From a checkpoint of a small transformer trained on Wikipedia.
Size: 11 layers, width 768, MLP 3072 SwiGLU, vocabulary 8192, 111M parameters.
Architecture: learned positions, tied embeddings.
Training: a variant of Muon for these matrices, 1589M tokens.
MLP neurons of a small language model. Each row is named by its layer, matrix (down: output weights) and neuron, and shows model dimensions 512-703. Each number is 128 + 24 x the weight over its row's rms, rounded and kept within 0 to 255. Numbers have three digits each. A neuron's up and down rows have the sign that makes its largest values positive.
A block is one neuron, or neurons of one layer that tend to fire together. After each block is what it responds to, as a language model described it from the Wikipedia text at the highest values.

L3.down1752:126128071115146141143165147106123171135117097115187118170130110156167144183098120173122104110114152088173163073144068143131167098178079098144155156106138142162197106163151158172092119117119141100120131141120095114156121158164156127131093163091148130132116134141085141108130152154094121116102142151154131137118159115141154127091125103155171125110134142145142137117092124124137109146128133121171139110130136100134130126123124128103147158142132148136094118146076087166113133115143160156128109067128123142155129125116120123139115122094095139132121116118155128125132123161118154154
L3.down2034:085114078130126121113149106138119137155124120123175090128103124144130098149142078109125149101100132125148099130130132190120106143151171075135092132098093122139102097143150129112126148178135087132139106111158127118161146099134137107149142129130079127135075124098104117115094094133104137149097148080175142169117137097130129146100117105120136119117115130164132067150141115107127108114136102115131195096134172133158150135104127108121135101136091124121108112176135135138111152154084125140155081104114093142130148129117090161113120130126131089064129154159151137125115110108174154146
L3.down2063:090131145142140120136147138143114149135137129114096138177175136137128122144155146120108163145144105108098106075123124139137115155110150106134113124117084150125111084160161123133092149117148161187167123121145155112140113085143137103157159116143130159127127124125102135125136131164141117131177137100076184125133114128150109122128136099107105134087130187129161123140124146183080080125155134065116108096135062111141117147110163116137141145126125114096077111154116133127074119174135125099132126055088106118114129128147145164080173132106072129114137124159155162126129130155150154099
L3.down2944:136103100194142150145129161109169139094164129137178038151173119153144122097150093132146162103122138105094141174122156131156120127102111109110091138125148129101087164140144148144126103085093142106130100112107119124141082136116086137148120088123094152140142160119140152081134117142171138095138114112096136161121108146120085115079150145119123126119146169111134106129117098143134128088132146105098175103172120117119135172129132118106155137112096159124134139135179121117098136136136114184129107079163137178124125116077132126147161116142162135096163166129128113103152129149152105126
Final pieces that complete abstract process or quality nouns, often before "of", such as -ation in implementation, -ance in assistance, -y in discovery.

L2.down1537:113117085107172171155150149108135124115149166112121140154175147108099117140110100069117132117116160140099090170123121124181103147142165146138078128132132143125119104147127113124079125130139165067147141131114157124134142131175127120140132124121128122119150141163115107139137116124085112134162160144126103166130130096145120148118148155118075128160146129121101095142136118111096124142123175139140098110093138147130169119099140093119129127127106125151097189142141110124107098098146106112105099171104130122137150085144113159132160130126128183118147146144168082113107101107203131149
Abstract or general head nouns ending a noun phrase, often before of/comma, such as format, capacity, rights, life, size, -ity/-ibility endings.

L2.down2747:142173123126154128135085092127136126155182182154101119162119163109120145109108107123143112142064126149137111128128113126113108129129128184101114113131135088141093131132114129126106114097116151108112156132093122171145133154184083147111130116155166126107160139123144149105088147140135118164141128164106074140109144111108082105135120119153172135191149095117102077103090133122123141163124166138107156144133118146140102118138147134128117124155118167126074136113109120102154116133133154126090110136080145133114121109127138137085129134141127124115136115108105142137123126152152118121
Short numeric or word-piece tokens starting a cell or field in Wikipedia tables, infoboxes and stat lists, such as scores, coordinates (′), and name pieces (O'Ward, Ab-).

L6.down256:145149131094137144146123154151158113130140148135189120095104144104140148128091105108135111080098129114109105144140089123112099138133131167119135150097143161094138142134175170109133157117124129148120134090167106123136125110134091116100165111127144123149126116119109126152153130164105108101110055130167122163138141117155137133105111116104126123091101134110112109092119134120128145157179136130163125130105134110133137124143176153119167108138121107115113103147156115163119134149134157115175097121137136139141111082155110121121116149120144174102134115135083109130138108094087171130
L6.down344:166165104130165091171112120155129118098096148142170131119119094160162147087130101118119142118149171077099117156149073124117114137134115105154142142133178133133092134127144114095135128140126139165146142158148092122094140132116106149130133117165134115135116093165133110138120130133118103090153106149114153140154120081131127143111120090142138134117133111108168071106120113112133138168125129138135112149152099110114168150126173138117159110140109133139087136163134147115113068125161147151114112141133139121107126075113110137165146148110106080127137147080099092127130130163177109161
L6.down421:128136141124100125141124116180089128121162114103132130158100090088116191116138132095164114156163156184150166127133126121099142136121131106148125153122141119161134124131151127138117122122131121112133137130112125149117146128125128137113159159130155110093109158140138122133122145097089095199148147144122109152140120139151148129135144151144112151115096095120178184112180106129160117163124186140111127089125119148162156114107094145124121118142097103122108139073137148091129132131139159113139127114115120122169115139118101142126142107149151118115134117120140101133131117114178121101
L6.down451:106181110122115142135113119097130097118134168142147114085100094124160144176098115150088151144085146080126097100166134142124112132168137130118160151136103139114112145136085146140115115122124161107141143152081127129108142154107141069145098128173119123140132123109066137128152137152111139161120160156141109133128137135108086156116147135144146124118130143143196127138123103108130147114111110138147141118116154119093138173137122110133152144119135131124112091150116117136155112152137122148157093125129111119118115133145081165094105154143106088082141134142101132120152123114150132117
L6.down481:111115154181124089134145153078166145125127090118113123141188084128159123149137142117118123123134165118127114140151132117140108117165139121124169116135134140109098141124129137131137143122123133145108079173148154128140146132132149125137141129122112131189127121122165110115154088157117113074154173107142107094126136114154141117130128085120120111121125117156108114126105094091163105155122123102135137150118108120085113126095133151152146123139154157136099087102152141103141144110156133163111147144121107193139126117137097101170191137133126127147160172090122136118151132084116139121
L6.down486:093183133105143140134125130098110156120131095127126134127130115125172169094139120150137179109161157141095122161147136131149171127128090121117125120163130130084159130154141153099135129141135131125138125131161139154101131117155136130133161169144098114104141091147142132133153125116106204110109137185127147131150112146153109143149121109129124162133144072131106111122136142105131151143136125167146145111097111131130140165121180104139145092118129143139129115155088125124100127105177144144113133115096107109141072130121141143130147132168103125155111128137167131148134099093164140134
L6.down683:114177090127160127128111097167086147106169126119112136131113122133118167128095097091153148129136110135110132136137140123134177112110130083133121101116119163090116185159100158131155132166155125152100126147138134137163148162122108113103156115114122104111136140170086095106131158113125130123115108043154121104134139169125097138156148136135179146081113126159153124136128080174112100086138093134115114151139149127141158162122163141110141102112092163154168103115158112113074107106150160136148140107078126110104107119135113154105145127152113121107111165133061115154136111119143161111
L6.down943:126140123124127147150127135107138123133162151112139099140122120136140129119112114130128130172131144135125105130149166147138136144110133085078107098164133118153107159141133127108122145145100122117116127113155090104111154127150091101136128117123154132088135155146139107148096152118138141129117101130108095167149151128124097145148142144156141100109153195079162154147141136139138133087089148128114117116124140106104098110153076145111101131115106103128141113134149128131177153125161153112102124131140108099106096108125104101124104163133175088123132075136115190100112102128128109151
L6.down955:140185116152104110131151112110090122083069127110090149079137155094126115124080144105133146109087120115100133133146106096124103137114186121122112119079106129126174132152125168064126173093149105109106102178161094116140104150152105121165132160138120148135135128130096156187156111147136158097098094128117120148154122141189117152144159181137106172103094144152148097120121093107119181154151172136100110115114127096133162125174112155106116104138101113130139101095120166106133122120135130148126070160125162105133125116126149117155120107144137141115097101138137156149104138130171143119
L6.down1397:150134134159151111120146131099152125125170116121137140142100128124134126122128177130112151107091106140129088119151087112123069139156132079132124091083108150104126099101134139095140129116084116139142136103091133116140128140120133124084151123143102120124116145139114159128083090128152078128107140136110119097116126115121143144120133118112106131116154118121135158121114160143144103107115111113129081129124135149160088142098152121109113151139129122122154165119090136165131172155145156117135134103123161162110113115150146136083128109137104159104136121195136132127113154118146119121
L6.down2184:160091134154151131169115120055125147115114126135164142143141143108172148120114093121121153146157114125113168178111119106084110155112159111154108133137126144131116107151146147134170113116139115113131110097141139143122175129111168125082130133127143136112111155163136096155078133160108125113121088128188140133103083128122118159147141109118113119125138147106123117112133112121128134151133160147136151128097100097080153113132124126129140133142116125109100132125089155136089140126172179125111136172091108103103092106108120155134122154146119105167131125128140139129108128093174141135
L6.down2293:089097144133131148189137106121122088132101128130169142090098098126134126093117139136092144144132128109129132120157114125100102113127167126155097076133139114154102160125103156119124135165120153133131147111135168125119097127150153114110142121137102112163135123127090105156152161123126125120130176086094106126127122094103122117111142100128139133122109162100139125178129119163134121090108102127139126163091089132115135114145142151157148089115146111143147132091130105143139125118109153117138121100086119155106149104134142128055156123141121140094116091134168182149107126115136103169
L6.down2366:140109119157151136073131138125124112109142109094125099146132123147143102082123123112106114171203175127125177148139143118119120103105121116161123126112135137153154176152140130112116169177156092088111145153099092122146130169087160120112159155130130148117150119132090107171150095142124124115135068108128138122190116134121114123185115158102146131136130112134097141141131159107137112138116095105101123092138126092118088179125127115121092156101113167179151129108135118141093146100160107134108125181142180091108119121129090105157161129104151098137143145082070116140145134142128089153
L6.down2378:168123135132146094129097146108156116133089122129118125129129109136110146137134106109091095123177125151119086146101137142170122073115125114149135093156131190087129138116129098165133138144113135124143155140146162103107121113124118112079156113105152156107119142111106124165146126176132115109136111113161148078096130182121113133070131120137116130104130123138105140131192090152134169121106145133139154159106137145147111102182106086126133175147093125138119147105128123181096133086077092143120089085123138146125142152108081135134155110121136107169134177173136133125149128149135103151
L6.down2654:129118160155129150177147135116156121101122136121158097151125124116119139097149141150136085129134116115114106116146083120117147098124131136158135185099157115136148133104130078104136138149136152089121135113151123116143123124121106174112132143131122111134128124108146127160110123145091122154120134155126120136111167134122058120161097136190143088127096110133133117113150131124120113115134112122104096121104128091124158140118140105120181098105126105108140101070134160095128166120121135119126180110129141141133104129088189090145147141157080155107123120144124105148128157127116134138
L6.down2815:149109116136091149081135137104171157118123120141108096140144095119165146110149124158111177109113152125074128149106115134153089125154153132125132118151104124159123096118128139094151098165132165133123137124110134144122181153131075126118121145155153155126113119111129140125091149116105100111090180087093129154141157117165140091126103122130110076119161157119110123110166142134143137109118181113126138101160096116106109087143145135114154141080142103165119151137147135139121134120122165120132129144106140111137135120141139087146128162164117101096113113126063146143126110135121093128
Last token of section-heading nouns such as Reception, Personal life, Cast, and of nouns after possessives (his position, childhood).

L3.down1417:128104150154162155160135156126156086145149127132120182132129106127183119102094119120100178139119125119103135160137102155167141130140164130137132087136083110140129131140115115135089155139114124165103161196126172146160153135131169141156110130123130165165153113124147125105120118068127117167094093151089166139148181095119166101146125141112135137133118158158116115112154094094115137131130082119155092136143156161155138108167141120136145105157154169114133136132115148140119131102123146098117155110154130101148149130131098157118139104109157148151107110164121131126143133160127062143
L3.down1860:110108122092141150147145160103141117116127120157089147151152122166094144128120102137128140190099120126122123068161132128130132097138109143125181117078113155135112133110137144104162135120133124096110080129113113135133169148147126128157124098159139130098155092169094101107105150148124117135150087157137127124114135152130112122121092123104101136153105123182163158126090094114104102127115124129157104175107107106132138131104148129124142145139118129137140140105088126108117145135125135100118136137086134126129102179143137170126088144160129156090155116164108133094116154128117106117
L3.down1884:152088171138108116115167142158128108146189068130081175163129133109127123136120154101123115115153102121160140102153147103112147145103128124120106187157142133171099132142077116117113157162121115142105130152117143101139113093086158107080097169132103176165142156110154177108133108123145177083144148138141150146109109125148178129153146117107134147143112157128102146127119146116135080175114112115100109146130133127113126112154143116155153086136116113094119121127115144163101124133128112105157144136151141156116096097155129145124136116136151145111144112148127107111149113139130142161
L3.down2080:106140094136117123113153108177140141175129092154170157119141117097132121114124190119091172123149103129152098126117134145144129120114150135114135159120134149140136141148093109099108141156101085109070167155120172106131136143072132126112103152144116129154129140172128125126113162158128167152147110115162128106141114110155118125129143155120105147092127077155121159106125130162171136143133121085147139162126133122107111117111116130134121170144087111133106138110124170163167123132171127145116138107115140112130142117153157183143156124119118122087181151097105096078134092192143103134
Semicolons and items in semicolon-separated lists such as gene-ontology terms ("positive regulation", "receptor activity;"), plus chemistry/biology word pieces (antagonist, cyanohydrin, reductase), and weaker cases of "a"/"an" and "==" headings after tables.

L3.down237:099127120112157100129112064139156136125106128154139115106087108104109186147084172122101102110104133160118141094130119095080159097112113128123136120178154140146156131146110127130132169130155090111107103129127163138137078126116129136150082181101142120095150142125134113109092108107163093140157120159089084103135121129141077123147108150129107138088137144148111085159141107181116138152111171105123119142141103132119127117130130100120127130138139159105126174103124105113143115092140090116110096112136116164148129139112122174149127167109086115081169110136129114117102176125119163162
L3.down525:155089083141108128125143145126125110108117135134119121126088128119132129113157186137145154123105136125152131173118088131132168126122137123162110117086126163137168173124146154125162146156106147162150146134099139160153191128112157085131114147096134134153091134150085121158125115111119136088150195101128116148101145137117104099095162095127104083157126102103130104132119113132131146158142129135113131147130141175101139177163133134136145162119173123137181167146108141091092142103133124145100159156142100115113098148118141111160139112141129124131172086119146193133179116136119145150
L3.down760:140125156119193104137136132110109112170112123135118120147223118051086127111164117126128162103130160138110148121124133120087145145113135106158110149131164090157138116139167132106154136133086096137157128149136147139130150128136133083138171111108123076133134151101132107144147113092130122174139108134122098169115169116111117131126090100133110136138108091121119081139121154105158148152155120088162124154117120120125118145151167157152124140103130144134117114104089165117130131138119103117175120155120139090161139078160095119138100127146115089155134151106131109110142129144135114155
L3.down2161:144060138125101137115080101133139128141143132128109122137119176116149149157139142153156149120147151171153100128157136098132131154140134144182133121106131112139118137106155128119120212124091156102100128117146115088105169113175112157121118132127130119121134127152106106126118113154102154138139173169125114112098136115120140169120111084134160099155147099122123115143094140110101169115116096110104112145112111123094124158121085125105069106141115132139122107134118147147109093121157092171137114089139129146134121130113162110142126170108082125107122144127168172147130187120112174154
The space opening a wiki-table cell right after a pipe, usually before a number, score, year or date (e.g. 1–13, 1976–77, 2007), and the invisible marker after coordinates.

L2.down2412:087138146181150155114155103165124160137170151130158105107117099100107178124138107130196089091113103109158145144130144107149113156148139110130147117101157087106139135139148097134134126165113043145088105110116146130104125112131130116180139154155158137161085151092143168074080130149106139130164185117130157146092170120128090136138126134083142135167121127116153154154128111200151125163117129118145159135139173174117121141159137092166116123130098131123141133135168146097111088161132146070137083156098175093144160119144109128112122121127121179120134153098114121121112129139147102094
Semicolons ending an item in dense lists or table cells, such as gene-ontology terms, genus citations, credits and venues; weaker on scattered fragments like "ad".

L6.down205:155114107147140102117154134102090107182155117114131151092142119120122128147142136145089114138125166123113096132089111140153140154125150145148125119097103105109101160090107158137150149121103085161145170167079167136095165140108173148095117118129126176127121134171122130124112109111155108100122080111156117078132116094099132108132126137124122124107138173149143142097141151179141153142088159169160079135148128121117139120075104112126113148096102122150106095112159063142119104113083112199132109131123133124114126113131138133122174104138163165116135083114134136145149138152172123113
L6.down391:100116101129155129159165136123143145150155134112123113081173116140159129116076136130121141125126097154109113162146119110128151136160142141111110144106126146119121095123100112122123113098126146145142108116123148163136130138120123082117114174123161116149089114142113101105108112127163132141138104127114107100135150103125122170140144126129103128117134100116109170098107096117131146147114128086158130173119134136097115128125090153135124108107156143137122137156115126107126134102107130140106105133107107096144170154156135132098091107125170116120147143133123123133138115138137105139
L6.down726:109143157131105144133132114129116123137122095174122082128165132149124128169152161143125145113174115143134143123159132092128111090164129123117104153147121190119130115115135111118120103073111094078125138128133121086122127119122122133153130117137120113146171127106133139106102101091109115145106084135132124120139132133131160137125167122162140131107103147139160142119133113131122150182104123145119138132132131098138120151126135130147147064119136164100137111139127080142128126106154131133147118138110109125146109107150156160124125089152106145132109145094124149130101177105150127126
L6.down820:141116137168127149107106085089126105120100094127137162074065112154134131156116170109144132140135110170105121152120114104149097162133113164117090149115124159087148152108113096078115114142119140152130096125139133128121167125138166152110130139154147117159087157120081099141149135144149071163075090141125154157113140139144131152122104122105071096132098111133114153090145097083118146134147145135129088120127100145120071138109155134124133119169143125128092167115125143133164137111133124106109166143083114129118091152128159134123102135121171128152100157098085130153136157164104125097
L6.down852:207105122167142079166145107177105123169109114101129161119123138164120159131133124146134087128118141131159160143103120134190090184098119131123079104137132079104148127123179090121129134139140146127194122115136147116091123077162128156100090079143095140068131120145141153143147114126151127138180126119139154117126142155135094101171137138150134123082153162146143095117127124071153144099103111146153099152093129152120135137139138125159128121097137141147129116114144115126109114102132096124113134108162167140139149159097110077117174089178107097152114100183082154108126137145124141100
L6.down880:147122160163144157137109135117099152139116138113097134128144122120132130153150148101137130141100121148130128180146125098118124110126129111132131146095125127109113123138107105111161117138146131128121111155134092139153099145134120150133118163143132133153113119153105122147099131124082127150132138105150109169124145166160116146079150138155147124101114156133149160127110109157126122155136154101129129153159099079135120140153093157120165126152111135103141178142126122152140131099115146124123129123095089132123167077138129178100154107099152157117158152106128119147130078110118099137
L6.down941:125074079086138114125128142151154124116152128187154181115129126130149130108110131145113107125134116113116163109166141100148147118125141118094132185060109137100091122104145132109133125128097117136114148147145125146159156145137084140090055085142138112143106084097140156093121099154097132126126109142124096122135107124122164098132124127103128129131110101128141108140103074170109142114139149092105108160117133144126148150090109158175114189134111151166137122123102162170137136145136087129172119128086186108157089147098132119128128141147119086104155110090110137112079144135102065121
L6.down1035:100145121126190113121167109139162095158145132117095096107145141169111146129080095162138117112145125127138132113153123122154110127118118178139132146096137129166115113116160127127087112102137098156083147102128125136101155153113152105131110118092112108093131124119103126097183154168180129101119099122137134134160120140100129155137162063112085147126162179132136118130136098127138160102121096107100083105114126129102138087130114141100107172139117130152161115103113111145149121126107148137146129127105171110124152119127134102140092127083118108133139139101147132112116086082126115127
L6.down1391:160072115120168125089173147094133142151090119062098119120093159129157137159113094091118126109113131149124133124119122132158122131137150088143141139109126195143148091131129076082122161120153099143130121130132095111154126109140129139080115117130129133162125106171112131145126104162139098144083089133173118120136124158132100099087153119132116131123177103144119131126150129115139124133137148108146111178170155090104128102129164117122135141123125147145138134150106102103165127110095140143100175131084107102131108158131160152134108135126116115097157091084161095140145114152163123122
L6.down1601:098154158128143145174122108152093131137101138130133157158138096137061174120134124147149143148145136152090139087112120124151072127132138117117071116140158127141124134141139151145111126123099144132126145109085110127084153115168101103116142091128141097129177158125161137123125121085159088123164133118143161167112161172139102115110137184128114144156161087111176119144138123124105145151160126093130133154143115173131150146173104155162124129121134096123074155149091143154111117126152083127154124130098153123153113113104135138124195117111130110140104136130127153103099138177145094115
L6.down2227:082149122149114121136124125171151128102119112081139109119119117133160149150165129127097149179150125162158124142124114178119071111113106131116135111190175115154148153112095132126121127125172119099131094133174160102152127171100153128128104123109142129129119127066164129095122124135140133114099112142090140102129108101169135109155118133141112116132114155146148146118114119130150113138137136118085134126152127101107102119086180096112127149126133140116111134093124114142135089160141154163110128164134105142119185167155152174058147110129133123154148119139121118152124089111142137109
L6.down2315:146082129127126112087138111141139131139119157164126127121124137133139189132137148150138077095187110164127141132178095124143133174133095179097165135169092107154153114116151097134105158138108127136116136137114141112108090114113114162116118147150125140132138112128113143147129114125091116145156080110150125121148122139162110151131103125116143108092132078128126135145134138113164128127131127119124119131138113138136169110130136140165111124080076077189135131106182094092115133115137150094182159139118132124160142127124101147123101185070145120117099157161088116125132105133156171113
L6.down2568:113098145106102099126105080089153152115091110171150106145163132119103118119125115088111123132133146165111132113139143114129159113112128156169121114191161117143152115129147114116131151177120134138139161127080099111142120151154143106098078169119175131119134087170105119133150124129105106135105092093112126099135072088096120105182123136132144132130123098157187170128124125124165124096141093113138152147125145117134132117084121114118085155119154150120123117147129165147168126132153108148107106123132129152149137138115109135151109124126134102090112144119125145128130142128141143131
L6.down2646:101073130100124116180124088162171109164185126117119120146145130120127126143134169106083153136125139136124102121110113130112129172137183130108148108096117173125141118134153081088149126117182105128081114162087137115152117097129079106139123121133142138146104123122113093108110137138124159149111117116126157155130161145098152113096131152127134126133134125130095106124089111125123128163095144141161168139147132103127129120138165098140108144114119077152125166136158130124138130101137137100167169115154094102129125116150143144097118114141132111143170097129138081125134092177125138100
L6.down2668:163118145126159119152102112091128131097122157125118167127129136135095129157104184078118131139085105127098142095127144122116107118075194181095147111127111138115119122139151184141138128142140094125151132146162143137128091148129155125126115097141136129111136136117118114156138107119143119128153109136154170157090134141099132087082157141140155116097146117099082122166136107161133142105103137116132125149107095114137115154086158119131135144114146155113088093159114148151098149106125131153141101139103142089139132129142170133120146091111161117128110166091127140140132102130154117127
L6.down3065:081127140141097152153113118142149121134115181125178116150136123159112127142120124152151117133119117159142093133146127144137148145132138130109117127128140119069080083113173123104089104117141117137154117129137108137125164158086089131115146117148138126149125078128111141112168138142136163113107126107093148125135116144110151137156152138168104123104142150087139097152109159128169149127114104136159104111130144139158110096106124099137124122144176120095117165151127117134103126099151107125152107100148102152113118136125162137121117112140151139113167099114156100114177121113156137115
Prepositions and word-piece continuations in medical or biological text, e.g. "diagnosed with", "tested positive for", "regulation of", "hormone" or "receptor" mid-word, with weaker hits on other science terms.